config = dict(
    norm_eps=1e-05,
    attn_scale=0.195,
    bias='none',
    lr_head=0.00587,
    warmup_steps=284,
    decay_shape='pow',
    batch_tokens=32768,
    dataset='wikipedia_en',
)
MLP neurons of a small language model. Each row is named by its layer, matrix (down: output weights) and neuron, and shows model dimensions 0-127. Each number is 128 + 24 x the weight over its row's rms, rounded and kept within 0 to 255. Numbers have three digits each.
A block is one neuron, or neurons of one layer that tend to fire together. After each block is what it responds to, as a language model described it from the Wikipedia text at the highest values.

L6.down451:151157136110113099153127135143115170110148164124153143092089150091102141130124114151142096076141140080116109117088157136164164144066141115187096099130066092170130134161112111126139110170123114121147136134105173151123134079110116109116143121122132125114149115132156079164136115161074153119099142123149135111151108129097128095132106130111181118131136127132143109126128130142133123141105
Responds to: Noun-ending word pieces. Final pieces of nouns that close a label, heading or clause just before punctuation or a value, e.g. "Langu-age:", "aver-age.", "Total votes |", "territor-ies".

L4.down2:135127159151125142083163155106115102112139086118139124135131154118139139095106073126150147132141085160105107093153190132127140136155114110108140142116120117154138136117158147117119127124100121154116133156106113155132126203124108151126151131103149148132114154128121090156095142160113091093113145099141105118150134134103147057130122126139103138100159108144140116097126143099108122117095
L4.down20:119123171103087164131122119159090094131148133139139143166110120111083129205106110116129096132164155138136099129151144142184128164115102091139123141139164144102132122107139148130131154112132120149148126117111153147137142110086141113154132115118115102161127143137124122159182130125113117122132126141089122183123135111144163117072158127128103106186104095103139128130106133126147088123127
L4.down666:094126097132100162103133152164121101129113118140137066135110144115145146152165146122142154150084119138146117106128155166111124147118095125132124146127166137139147176118119085144152158120145126126165109147098144146143081106133129116121138106153116098153147140142103135116126129104201139140105142155122123177149113114119162129101143134142143143157118137139139165136116134112102090179131
L4.down1108:099107159128093142106099107184142090125148153147152133133135164148100139193130105135127121123130130137162097137123159133153151175150117081121114118143167119128155131099115124150161131114142132171131102137125156118159147124105150131129134124141104132187108148140145109143152128135092118107118096116129096175145121105111160093083168146115128114189100097122141085115101147131136118130132
Responds to: Table row end pipe. The closing | at the end of a wiki table row, right before the line break, in stats, election and filmography tables; rarely a line-final semicolon.

L4.down1:130132105160098140100115087140162079120111110142137104130108115130134169140105110089141102139094084146128120086104155097128105122120152150135143120141112138137102105113148119148116134115129122145100125089121119095171094140141127134163114099148132122137104105105121128104131137115125140063142149122177136111124120093173172154133125140206146135085123118127110140117186120127098102145118
L4.down655:137090158105123131126123101168139144117190144171135172164147095161116145164128121124072125135053168075118123164146115173134128147134136122128106124129136110158130108128122091098130092129137109116112138176139140105106176103124139129123137138119109108101126169126153117181140103117120120139126132130131124099159094150128103110095160143129121124163133128096108140173116156134065084143095
L4.down1001:132167167176143125171116140137156147156128128110121115169094074170132124115136134113138146174093133158091149143122081111109098124126142138106140161123138174122120102154134108172152150113147137110140142134162192154113133143174131123109117111126107112083097159122137139179098152121141128127186130129141141145137121152107128095075116170101165120115125165139150141123138137148091141178135
L4.down1400:128163160095161144123048128132168126086162173136134165158123103102099113151097166130112100133113132127103104151136097169151110146110106099147126118109105126139108157150144106160147160136122097131091112134114121112121125140109175118140176125114151095117118113101082157138145118141108096133130157127149096096140147111100100111126135114117126114106091126121139111109151118147115172171153
Responds to: Census "under" and -ers endings. Mainly "under" in census boilerplate like "children under the age of 18"; also word-final suffix pieces such as -ers (engineers, meters, Players), -able.

L6.down141:114146195137150146139106086152145121115084098147114118145112105130152137136097139135127102125148087117151138122129153125133120102086110143161140120122150194163142130134147125159103111085091118138110165125131094132100114122137141111168127166086122123141097157109135110163111123131103150120146140141110166151147139137129106122102131125113124131156115141142122136143130118120098123169129
Responds to: Templated stats boilerplate. Fixed words in formulaic Wikipedia data text, such as census race and age breakdowns, election tables and infoboxes ("from two or more races", "Democratic hold", "UTC").

L2.down579:076134093122124117136149105113101154124141124120129116128121114115139135163116121146140152161144210113106120139089158133115128135124117116107121080112124102135147163127105123137129154141139148131133079129163155155101102134118131166128113114163157143167123134141120094158142126144155117124107120154085174118127144120124152129130133151141108137141115138144100117106097103125145175104142
L2.down1141:074117114128119110114131112098150186115094168108154097116126160095122120112125155140136161126144166128091078159089114160141123193108107077129161122166120133122154130153144131108138068122115141105137146133109167131134106113156123123135097134158147126156139147154134124135150171162113116119110113137137127100093148102127107172145115146113173112125111125117165148092147103132128119096139
L2.down1169:129122128125142123146101122154145156065101114104106067133135131106119141117155145100135112078142147097085145134095055150154108165115149144133124125123162156113107134077131117125120098089104140069147134140111125140147140146115137145160070134154107128153144147127088117173123105121151119131097141129146138094156180116132140150158178129123126119147155106119120167127139122139158103135157
L2.down1296:132129138093115068124152161135147162113148134154151153077127117147140113140047171126167159151120151162117099121107126144148121114123133130129129131144094147150120155095172094142153135138180092128134127106142122164154133141152102129151070100143128133178124168120119154126159142175123141119136136147109107144038129107088130155115112145104130049133144125111167108115103133096139106194106
Responds to: Table cells, accented name letters. Fragments inside pipe-delimited sports tables, such as States in United States, country codes like CH-I, and numbers like 23; also accented vowels mid-name (Sebastián, César, López).

L2.down148:123106127090073076088128152125176140163125113130111167121136103103108129145104136079122112154108123104103129111189112110136132134088132104151134114114158110127095097133126116166115142121144108170088096113100122120113140130115136120144185115108097120110126157120125131144139131108156119113088122146125116138140131148152124125131141102107102122151115131149078185143110098129124118113164
L2.down264:090103131131123078141161104132144128117130125165136110168150104145111135168136131107096123175146130091164107136130147100163095141109085123137093124115175084142120154142169149168163123123147102169099122109109123177107131135122135109161144145117088096202143131139162102141140135133137116095140116126115141168094113112151142090100083118130140088150094125131139125161122123119141101150111
L2.down396:110148128094133087140148115096139136120173138161149126158094113130152109141129111170159094139090121104121140118131120076182117136157125112145135116123154115105098158126081128137133188145161113145085123116144135136114153126123111123157141120151144109130151144125156116115129180140106121121133112127089113146092135104150153128113125096090151151170109141099164125131150119149149115130148
L2.down607:143144214147153175149142161110152105140111126146119118134109148168134126139157081099121123124140105107159164145091116118153121133179103143107114135089105117118137109134141113144165131088148117143147116084093106103108129154120105087109114140109136163111152133115116119131158118163130136149102139143127123116127077159097099223113153125100124164123172106137138096100115111167096126105097
Responds to: Table row-end pipe. The closing pipe at the end of a markdown table row, just before the line break, in track listings, race results, filmographies and stats tables.

L2.down301:126092169176117146122169149161102104101115127137085137155130142103112129140144136145121103141149127107135141129130134126146136133121138120116129123112122142155123101132136131082124123144102064129122123114120135159158138157123154122146111148155173153129148153127090137117124117104091115087141187155119085136148173091132143140158136099160079152119110096091108120153113128107153140102146
L2.down564:101108117116134111150121137138144138162175108155126115155144159128104121155119151124165175152141072099100141158135113158153127127113125136097095104142111162136148139101104099118067160150140101134117123113130103135136111133152118148108172151179087166089127139140106125151155133056086152154137107137119101164090130105136121155126152114125145133124142145074144138142140123170115160182113
L2.down806:060132112136110137145157133131146134119167143116114147109145097091161130167130155117138112142157125137132072165126122114146112194087135121157130111127106080120139154124130129081142133107113129109124118142150160081128091118123151120132181114138135115118174120133145094075122152127101143144154172143117147066096132107129136135134114103117104117113140152131175188175125123130117137153125
L2.down891:116136122118107086124139138158095087105091146110126144132104150122116139086159122125174131129139142125152113098126126099111119073122111163124178109126121101132113153142150133122156151185150111097151131101155089124131160140131144089127159099123111148114142137101112164121123098129164121116129112123135143142122107137126125126127148088108081139102131165101169112088120136153136153143151
Responds to: Agent suffixes; museum/music. Word-final suffixes -ers, -ors, -ist (leaders, traitors, authors, sociolinguist), plus the Mus- piece of Museum, Music and musical.

L4.down25:135096112126140154120099126163162101109155146151124121157133115113158125139110107096145123175165135151090111163079143171084118154158114139164135113128139133130147178148131126172125164116139134166110130155129170135124090152130131133141127147098158144160115120142093123135097116118086097095093136106157093080126124124132157107092135132115131152126086162127115123104141100095192121158098
L4.down621:119148125136133155140133153103146138101141131126128107142130101150149119123122133139139165101158134081108150121129137132138106103093156130162139090127139141149101099128129141145149147131116092140137137125134148129136150136144112146093106129132113088141135093124150095167123162115160140141150123149091148107103113167179104139139116131116112200126140116129139161159121103113135121130147
L4.down1013:115109133161076179072113103101101087175155132126112152114181142147116157129096137134114152117128123170127136106115128180110154150139173125156123132147131143157127114131153131139064136147132121150114170170122162139140102122113124148173128172117134128115162127122125127109130122117113144134152163105145138089109095062117105101177126111111153147133165101065121108164129137135129139133120
L4.down1313:126145102151105126088115129126145131133132122146154128135151096117115142170128139128120158145136209110109123123142122141164132145148150182129139095143152152159095121138124099083140155105128149115143148161114166156142114140181132130159135156110116127120135139127128119136123141138107123177130132085113127130106140129128117080131122116136147135111124139101132126107120088128131053133136
Responds to: Name-fragment word pieces. Opening or middle word pieces of capitalized names and titles in lists and tables, especially En (Ensemble, Energie, Entre), plus id, iz (Trinidad, Horizons).

L2.down33:135127213150114115137129111120075129121066161077106157153132060154129131089133143140057099114140131139157119141131122106151172140116141142115129123157146109146110101155092099117143124154147097098105129102132155163086096092174149093152161190164146105129126101145149122115134114131091117160149130095161110090120131116098120125132118171110147099119128158114113144126106096091097145082110
L2.down415:141110124152106104111090124097121100133143160115094171125138107151088110151152160159146105142115162113158128104126144136115112125099160141155148107136105121127100159078149098124111157109139108119166105114130103130160137117146139131170100134135167102095142114160106125091121144131140118085107051091105131086114126111142114125147137110143138122098115122140108178183136123070132101118145
L2.down932:112168104119124172150125131096121132153101163152156145110119143120168125105128115081149139116105119124121122145169161118150137132118160160158134131156126167102130135101117157092122132136113112155130101079125104108212118137132097111096140118121159111147152124099133144145138129102139157139144136141106156161098107101098111255126157150160105092118109121093156091101163091115126143151149
L2.down1483:123119104112141142098079151097114136140134154116117140146123139119105090114116124157130133158081097161141138113171115139163120113143138138168122129118163155121094166157111115174121131138119142126143104142125092093121131126154098087136094088161119139170139092123123130146120153159136136145104072090095140151109154098143132155118139129133135122154069116107144152116139131112103110143142
Responds to: Word-final suffix pieces. Final suffix piece completing a multi-token word, such as -ous, -ual, -age, -ative, -ical, in anonymous, actual, scrimmage, derivative.

L6.down1166:131128114107116125118140127143128114114092152111130140129141141100107096125110154136136159092138161115175134152146117110118120096097118080101100158152081143142140144122114104099062153113131115101149173152154139158157147175133122092155139148128118137074127115140154151120079150139101137143125132102123149096124130105108139116114147122104148187088118112205133123134153096112120119156153
Responds to: Transport-context word starts. Word-initial pieces and words such as ship, serv, w, spe, h in texts on ships, aircraft, railways and roads, e.g. ship, serv(ice), spe(ed).

L4.down630:143094129120126139133147128173135160137164115165141145164165158128117131119150133154135151125154117098137162146156153148160156113134095142173122111131123185129139130138088092147134107115125134127127091139133110177132131085146136145134126172142156096107122128138103122093080133099128161137128092126104097100143120113094116093153086138070113163138111144105122177110101136112152142112144
L4.down649:121184113097129120145122108145110096099124132113102164103152105115109120118153126118152089100166144176120107112137150130155171124144127142113129137124124140180144148110167135114104137132119123115141114121110122119166136163102156090151141130156118135113135113128070113155115138090143123144136133111121126150085112149171149157106122087174116164159068092159105132117085108103074081137133
L4.down1287:114114114132133158129136102129135156124125143141134136160149135124121136172139164125121122167122141080094129121148152131104137116153084142113132128146151159156105092102133104151107134135161138158099115153100149162151135173129136137096086102126134112152137124132118104109141110142130092125138153121115157210108138095115137143085146145137117121125153102117140105131134112116101107121150
L4.down1480:131146144139118130070178110138152095134139110115117196153133089136118100076136095181161087125127127128148109143144131141116142112101130133169118104147139118180111127163143145086156159136143098118080130127130099155189133103110139169118153112135148121155140142130115146124106159112123109082101112104130107105105128129123092124129122096146140200139132067117118161139105113102081148143107
Responds to: Institution head nouns. Head nouns naming organizations or institutions within proper names, such as Air Force, Police Department, Montana State University, Ministry, Party.

L4.down468:140134169141088103136074131120103084119150154167137159125099146131081118121131164145104150130120083108118149119153103142133110167131142139141158136150102060139151119183113109107128162128141132170150144130096142138156137075119172116126127115131130120122143113137091113140140121118132088114142140130110144073134127113109092131132125143155129132154150100147102178126128083100144091162130
L4.down728:111106113110123112134111152142139101142102076115111092124131084121118126161109135123065135131178122134143120100173129181101089139145105177131119072138127142154140097126086149181115140082141128206117152149153157127153169100104128105117099101152114097126128140136119088187069124175170133118105131115151121128144138140140076093119125112144131140136140113139130128166157152127101166113123
L4.down1413:136193124118149148105185130148149126140105141111126125107114153145120129079144158120131119137126154093130102099062116184123140113123131097163166137135154161121122081172107120099125141153137200146153125132088191165141133103170145140104115146120109109095142125121094122135148104152152131148142116123095108101137112096117137076153114130128121132146143116117134144137110165094119071095128
L4.down1423:146163147078125090132125166129134089115128150138136115100133098129097125112072158123125096140143121127136136097106133190127126106141142114146127130138149132163114124113137124141113150108149116146168114127105112169144156130142184093141127142080139115134107162146060124154108120149160112123162150130111132139118124148136106130150157120131160134178129101156153107123116133094145110193108
Responds to: Noun-phrase quantifiers and modifiers. Words opening a noun phrase before its head, chiefly most (most cited, most famous), more in "two or more races", and "and" in census counts.

L4.down403:138136180122111148089150141138118102112103138121129078112107096099108158148122101102146146151180191105165191111143172110148104143112120135079158127137148152123131110128106165142122141184124089124098109169116146124152141115129094134129158137111154098101130145135101147167082157183103123076147123085144163117180153139104093045103123144154134109122122129137151112142131156114103117140147
L4.down414:078084102112146141156169146143107127163102127121135130138149151121087107068100127113126090042108142125119129141141152148167103078169121135131132125125126145157167112115154152161131139120102147121074080136105158163133090145114121116132104147097162104114142133145107115104104153131142118138120104114139140112102130156105120142126153114110139105139116119102146146102109110123170173118138
L4.down1324:088139143153131121123153144147111127124119154108121108105108097107116117135105129150142085095130157117128171119171130147184112137138147122109118111124143156131153107120106116143072139145136141110093143122163113116162102120108154117124157107085150148168135183112156109130138166154127119122100095147151127146128144112098111155175137114147083106137160131155154127111130165136140133127146
L4.down1384:105111116123121146113130081132128151106109141125120116149141106150156174130122140119121132094162135146116124142151143101171153108135127142113120090120116149164134130077110088174126100136130134150166143120141116128154149136126094110124066089115136136132149168123149135111130155168114122121112146150161121128103119164086157148135156125174096095134124125099130124114125110145110105129105
Responds to: Person subject pronouns. Sentence-initial or clause-initial he, she, who and his referring to a person in biographies, usually before was/is/had, e.g. "He was arrested", "who also performs".

L6.down689:154134124162118159113120147163163072142115148149143126099116101156125122117137146145088154153124116156067137132107101151174105099143136144180130105124108111132129158118118155103158125146119122163144121097124169128131091109134127089096108126113148142170123140113092104176125149130152107158143094129087160111101149133100147132075126133138107114159132101148124122117119126164096137154124
Responds to: Proper-name completions. Final word pieces and "of" inside multiword organization, railway and place names, such as Rail-way, Transport-ation, Administr-ation, and "Museum of".

L4.down60:147135151100142156131129089115128174126125129098142143130161124155146108149129133138155131104180123167172084121127089090162145166109116135129119198159108172168138134104157142151118059093105159178127200138119128096187129179130143113120128057141121131102110103132176128154102165128116125134070139094142109143116128122147155143117139112092130134112137141101113132167163167132118098119124
L4.down660:106136082119094140150149148120153108094184157134138126059134120182133125110124096131093128118116120119084097130120120101114141121153157162103097163121087153075135167089121143141122124102124056144127105116130108116135111148108084139137156145136101125135113119153117164093166113110121149098146124140148121136115131119115169117174138149165118079190103121141156142123134149110122122103118
L4.down945:130139133161159136151146127171115138143158139108124107154137150134179138101188176142075127138131089148138155120078096128113163147130150162136155127143112134156094106105130131147115110119142102063090134130099124097132130145097071141127087101137131137179148115132099154115098154094142145129156105128137144169130149143110123156164114138110118099147131115160161145132128106111101176128148
L4.down1429:134126116116151118118128089096119154099130147112166157123180139199101139100124109148136168138122136138125096100106102086104081120110134128107123175141132159144117109099145144102140109165101125121147149147161081140199182127119168147101162113117127147124142122099135114119088168096108151108152108135122138079113129111103145108092105124118114161146127104105150119125124138170164129137126
Responds to: Roads, routes and waterways. Word pieces completing road, route or waterway terms like Route, Railroad, street, upstream, Creek in place descriptions; weaker on scattered fragments like ou.

L6.down701:134145107168096132100177144200121100094129156091109131101114136107127126072124080140159145118139158113094116122119167130126118123177140120128140163110134130160111144143102132160121166109143127119116141131152127083162091131145137076129088136107054130127126138120096118141101123138158105142105127080137145141062150142133120149094083115140167120122105098153113123115098130098143100110116
Responds to: Capital abbreviations, country codes. Short all-caps pieces ending an abbreviation, often a country or table code: US in "US title", RA in BRA/FRA, D in W D L columns.

L2.down408:135130153136140149149145109172144090137144116128124157085181135144195134117146091130123102125152130110138118105129163119093118083114135099143124131144146150162111147182119139118131112130128113127113134128130163143131155177094118153109113085076143135140116127120133137118063100116146103083097138121170093132115130178112140175081121107109122155119127126101086141145115157121131112167141
L2.down507:123132134091110126082134097176194144189121115117141111117156121101138066134137109096155157128123126142160113107110172129143141153125109135129146147140152155145089150131082167134141146165133138117148142149172074170186124148108109096082166113144121154114153129119088121124102130132119146115082112107112117099093146125113136139115120133145149136120131127125128132131178125136124110165129
L2.down1028:124128135131149121078111095130140091149124154137154143096140167141107105109111080120161116136178123196151134116108149144094164107141144140123139152109156160178114137154138149149148127166124119124161142142136109113150132162158102112095095106116151166123174137147132113104090105112130109112065128127142100135124142134103141099142114143113103112119164128110123083133121123131111104132129
L2.down1095:136162144156138179109156198152146099104144095110123134127115127153104133116128111098180103160151114134109107146137184137081099140126146115147133106106172118101110143155158152102145161108129094093121120126134139115163125150087159141149145073084140155132106151152148133126104145109139117123105157146172095130105141111174144128145111095133104139112154125152165169150115150098145148091137
Responds to: Military organization names. Words inside names of armed forces, wars and official bodies, such as Air in Royal Naval Air Service, Army, Civil War, military; weaker on World Cup and ordinals like 46th.

L6.down318:124104123156087160106090114159096127178127096135103095129111106143138136174099142142123130124100119118094142112144157124125157122121129143126132153127132130151128099156115120133142098171130170128087107131098128119169085137139094148178118121146130178111112128134138119141130105187134128135117148084128173152144119180110136091132112156135156155107131120086110108112116148084076096129113
Responds to: Possessive determiners before nouns. Determiners, mostly possessive his, her, their (sometimes a or an), starting a noun phrase in biography or plot text, e.g. "her age", "his return"; rarely word-initial fragments like aw, sl.

L2.down113:136128112113149122116134140131095129155150163182149158139133135155102123109090136116140123125074151118090200089116151206059158086101119119140120133170093110115164089099093125170135170069118141153138092108079115186131081164172114123137154144129131125101155134128129116119105148077107119137151129092084155141120125120118154169106111153105123144139154138145146155125112116120115132123144
L2.down185:131069117113127098124119122117128135112167137079165133166131173132105120111167109139139117086130164093123114133141117105121097115136124102134127132077090135126139106101137116138105114123125146118099121150118155117167144155111145117150140091128097086150123149134082125118134133107105118155132110133117149110115119155104121121120130142115118105173114164142120091138118117139161093121141
L2.down988:110152126110113085127161118133136086148125131149101145125155105132115177080094148117121093135100151099127172104098140161116120127104150121143141119168129117122130155154150118158137157154170168134146136108098118147109111137133142123146137087140145120119093122115127138131130181153118142084111095092091129118100118120131110161140123102164140174158128149136164120095101126132117163144150
L2.down1077:138145118127148112134104145119147086142099125141142108095151080143097129108120122096130112146136166108151137141120142159154103178122111128168152102130107102149134157131146133131146135132191102108144100122089126170116092104113155104103131115104131133081131163104099136142096148172123097142157138118126119129109171128083108125109139153135118144104114146114149189133080131112181124150139
Responds to: Coordinators and word-final endings. Fires on the conjunctions "and"/"or" joining list items or headings, like "Transfers and loans", and on word-final pieces "et", "or", "ave" (Set, Sándor, Dave).

L6.down1285:102142124121100136123111132132134121130124080153115095135165130164101113125099113108129141144138128134142070096121116059132169124142137190144115104118088128091138124134132112152113108131120158092135119154135131112165153120169126087169099121140116131120112119136134118092119148121059126106107125110140075146137120124163134105151114139105165138129095108114146113109153156100117164133176
Responds to: Letter v and -ers pieces. Word pieces containing v, mostly a lone word-initial v (vent, vase, vacation, vessels), plus -ers endings (brothers, flowers, Members).

L4.down272:095109157110095147116133110124078098090104118146130111125131101108110148133173143088084119108139134121172166086156104124063133141160136163158128116145125129130141087173129111078109130151113137123125109131122160115138114134141136144119123079156138126087151152133111136136121115104164149125124113159131116115147127159142163101167118133133134111107115129141089160102153120148132118129121
L4.down309:140157145112173134148161119162111106123189146131124134114108163117148111148147168096131181119120129117135115104153108173096174176088099080104111114127078128172128119135109154112146114125121075121122160136128159106158126133164170119125192075159118146103122148150129131136151095114126138127115126152131136142144119111138133132143086110112160131107135100180147123129126090142161152167120
L4.down1100:135085093114160172093115138115110163105141082099131080137098148106111154112106125114114160123135090106103126169130145170102133125137104158131146117125099181135146134119145084136162101113117112095063154168168138109143128115115104149137128126151142153119114164105107099138135142120117116141117132102140136119164109139102128071119129106150119124139138107114125101125143153147128159145139
L4.down1251:140118128155134128135123117150126135106112141078133127145109145119149125112116150154137137112162142136096098142141123122126124083080081138168131152133152147133131160134128141144143107093122157124122153074132110138093144078085106121145142146143140107152131127106136124141128116137095142138135141107127165136084162117124150157122118156092131164149105117125162140145146140097114140112126
Responds to: Census and demographic boilerplate. Tokens inside formulaic census or demographics prose in place articles, such as "cens" in census, "hold" in household, "made", "there", "According"; also "not" starting notes/notable.

L4.down1058:099109149169105142155112127125130140131139104122135135113154118121120144181136174157152114126130112135109163165111148145107098134098107147106116134132189137123129102136161157139117090134145117082182120128163056130139122144099134122143125094153164115182140125112122102070110090092085141112161103141170117111116162134129123098100098167153156150161144088112138153170138136114113135160134
L4.down1171:143117079149144136104100088108135140108136118133145110128142134108157104146119136125095147140110137119083108135115139140147138132155143168118101145137166100118153137119137099113127108154137169129158139128105090143161140128094141156115103116117157159108091107119123138121127101110121151123125088135153139126149101100088130143122143116136126114105133128122160112117114124104137085101142
L4.down1356:151160149126135088102132101124175081106160114168115089108116096136117185126127144119137149115112117143127165148089189161118095140149126130121140134142136135111107139134147118154174139135170133139129171129163094114160135133112111159145135125175124122183158108103107115115148085129142107112174114096142156133112137141093138117115086157130118135141149110140191097136117153094095169147141
L4.down1463:137178130127121125141139110114141134116103125160124120166112167122165129133140162122152154142118120105177142113118121127114085101158144109137133119120131131118142141155130180153125134072158183136091096134171105082147141109143106149131118099158142129131088130123127153142107130153124126089157117110134136119122155135126076117117154122142144104159145148088169126139136133133121162126157
Responds to: Clause and sentence openers. Words beginning a new clause about a just-described thing in encyclopedic text, mainly relative which/that and sentence-initial It/This, with scattered word pieces like design.

L6.down288:157071119120112126144139141112116158132114160165144139114099114110169143156152116091093141139141163123122171109117114120107106168109101135134148137150144093120136144144105137129133104181089134101155147110138097150120141151131102086128143155131130154104119135134176115148119161090156116165143125090090144151113111137114104184128147116068100099153156135127117138133100102111122154126111
Responds to: Final list conjunctions. Coordinating words and separators (and, or, but, commas, semicolons) that introduce the last item of a list or a clause, often after a comma, such as "performance testing, and security testing".

L4.down237:142140098133114122138084117115094096124106163147126105101094106137137122147084121089155117094177124125104087113148088143171129171065152135111119112137094066127152144118097145149113139151140146145119116135141117154102113133092133123154134136159109099164125091126159115147133103139067123151136115143149135078132168096160108131125154171130137134134091128119098210064106092098094113171131
L4.down596:196114104115122110105164138102119151141088155118118126158092124175121123142110163093085119145162127138109143094194121117147134140133143150117093115114155102151127137118094141113107130141130101105084110131143146144106141114156122116145113092132170147139098152145125103102153129153116145132133154126126105099117142130105120120147157130095138124192072106106130123127117111098070140142106
L4.down906:179141117147133137145151130142125189145131127131135105133102071121147144137102112121167170167179135129116154156103090153131107169156142116106109100123112139126101142135087126132134155193117106099083133137125123131120167088111110117120127110092144163082103138130125111118148119078028102095103157165142125101101128137096129132131128099137183119114136129137130149141151128123112143169137
L4.down1228:115125133158117100134162151127105115102091122134129149093144128123127157142114132110068129159140117143149134120131116129149086111118094140086099140138146132113108137171103130094135154151118086125123119169100106134143112119119117120147164127114164149099119136143155154143132132161140121165033153095141094172131130113138160128108138116139166088093077120153132122120130105092100111127093
Responds to: Mid-word vowel-ending fragments. Short word-internal pieces ending in a vowel, often e, such as -are, -ore, de-, me-, in names and words like Singap-ore, Alv-are-z, softw-are.

L2.down173:121127105106113132143099111154120099136121091138138118101137151172091093131154116108140127122114186146153126090103144123142157079090145171116144152146138113132084128100151138123134129184125124116129137125115152095137144128146144120064123116175159153083134146151146130123090158114140133093110116122143099097104132138148115138135134127081102087120115140134155165073089149120092150160092
L2.down629:152103138123132152138147106162156094136131139170145165130142107137159114131168137122109127137112128163140147084112129149129105125141136181141122122141136126127122082152141119126113169160116143125133105154134132111147131159125144157111152122115070138123134105156140097170068113072113145096125085075128131112198133152109097094100101128146111163104121135141131114138131113103171116102084
L2.down671:167105130108171078109101087130113112135099113076174138147127169139152147099114075119122117117119138122089170132103128131129081126119173100116073109131104091177138120100140123108124119170143096119145099136145145154111093167131156132136114155107169157091119155142116138131166138095099150127103154153152147095130149105156153143126151161158094110103105122134164114133136143085133136101140
L2.down980:126125094099085128097140145106117136123105110147143125120174141098124105099089085119161129126152193100138084112107141155105114091115086128115136109124122131120115099128139132134121095168167127159123123134071133116131123142145149132110096128130145135098111174106134137117109165137095140111128099142119126128093103098123138158139163191094149170109134133146122125086145122153159106098158
Responds to: Rail/transport compound starts. Word starts or modifiers that open a compound, mostly in railway and transport text (Rail-road, pass-enger, track-age, railway line); weaker: Total, broad-cast, high, former.

L2.down324:122089116135134142127111175148138083109131113155107132149130118148114148128155101132133114149172120137104142118095145147082141186114147141139142194118150153125111135113155123157145118089179128107086179143121114120116149134136144112124100135174123146109151115128104088131082089099124112125139075115108150160157116117104106066096083160098158100132160123138100089175131138137128135127098
L2.down521:101129157139101084149127133121153090132156073113140115174131134164124180105137123124158154100172128119104139136118111113106114106140134211118140199149121143138126124107173128103185133131122109160158172115148092081116119148164136096171104112145174107117150113126151142091151141126129084104160154143117134131141137163142104115144143143099130124152116141090150131154108105148157177116128
L2.down776:114136123113149102118122154180187104102135067162140121108129119160101136140150148106170106080131129118094130112150127163094105131114152131134118146165164088162126131163162095100147101169131105101132137093153101095139129131125155071120112084101145080171142124120154130113100172124155090126127129120136160103140102167137135095139124131107133150122159129108183095162189154089065124158092
L2.down1495:141131120113136122090115109131139138121123157160148103145119149148121151120087067108143119122145130174137128127074122151105120143101141118109118152066085134144129094121146111169169098111137163168130158147124100126140146148171134128145128111109113143091141139102118121131120151151136106111147121124074154159135149104117103129170094103091124136134121137117133087189132143179135149120117
Responds to: Hedging modals and frequency adverbs. Modal verbs and frequency adverbs placed before a main verb in descriptive or encyclopedic prose (often, usually, can, may, should), plus some after-verb connectors like than and since.

L6.down343:138117161093115138078133144127134093112164107115127123131140167119169116113130106154155125116140102152143113131106167128157143116095151155109136134103131121122125133112160109143109116115110143135088121209132160128159132160107131149152144127094098133116128189132138088174104169119123102083132152097122140123177117127125167054086119161130087088113124111125131113147118131105144115087126
Responds to: Subject-verb slot; name starts. Tokens just before a main verb, such as they, can, must in expository sentences, plus first capital letters of proper names (J in Jimmy, H in Hindi).

L2.down338:133135104140159131104139136154126121150168129170107137165090092137114144156131132119111120115113131102096136149128093112146109151149126146136133090116154119109127083095126085126109130132091142110131132158122120114126122123152115193143160144090134158134143119126136082172112129086139160165081114132142104079150141106084160107130116130113137137129099112091151156136128103152100130163116
L2.down1222:110144159110132156098126143163097091151153097136120117105127105077104178135168157113117118139116125142147163116141135136109115152149132172129136112157130106182107112133158121120136130100121117134126137079137145127136133169137173115135151094098109128142100140122081123156081121114155144077080138158117148110130112105135153132141086146125130141122134113151153141128140109136103155160123
L2.down1239:133171137155123149143134150120130079116113093137151093161154128140140140095147143122162124143124144098080170105099151110109100119136207145177135152115107121131142132137125123152150146159168124109129104133108102113127149128121167131124109105131072093099128132077165145129145115125187131123101126098149163157126153130109164093103115082136159131122181093122152149087101174142134120134120
L2.down1473:123099134147106165132150123118134131112122140152121081124173154120134135161117149100108105133156137122135099152126099083144133160103153102161093116112120179113061132081170151130108114134121164152148182133122151131143188147120168113115149105117143148102163088165168121132115124090133144130103138117126098133117102134093143113130106143111164134137176123160106115098108155109162115130123
Responds to: Formulaic phrase prepositions. Prepositions and word starts inside stock Wikipedia phrases, mostly "with" and "into": "living with them", "divided into", "As of the census", "addi(tion)", "use".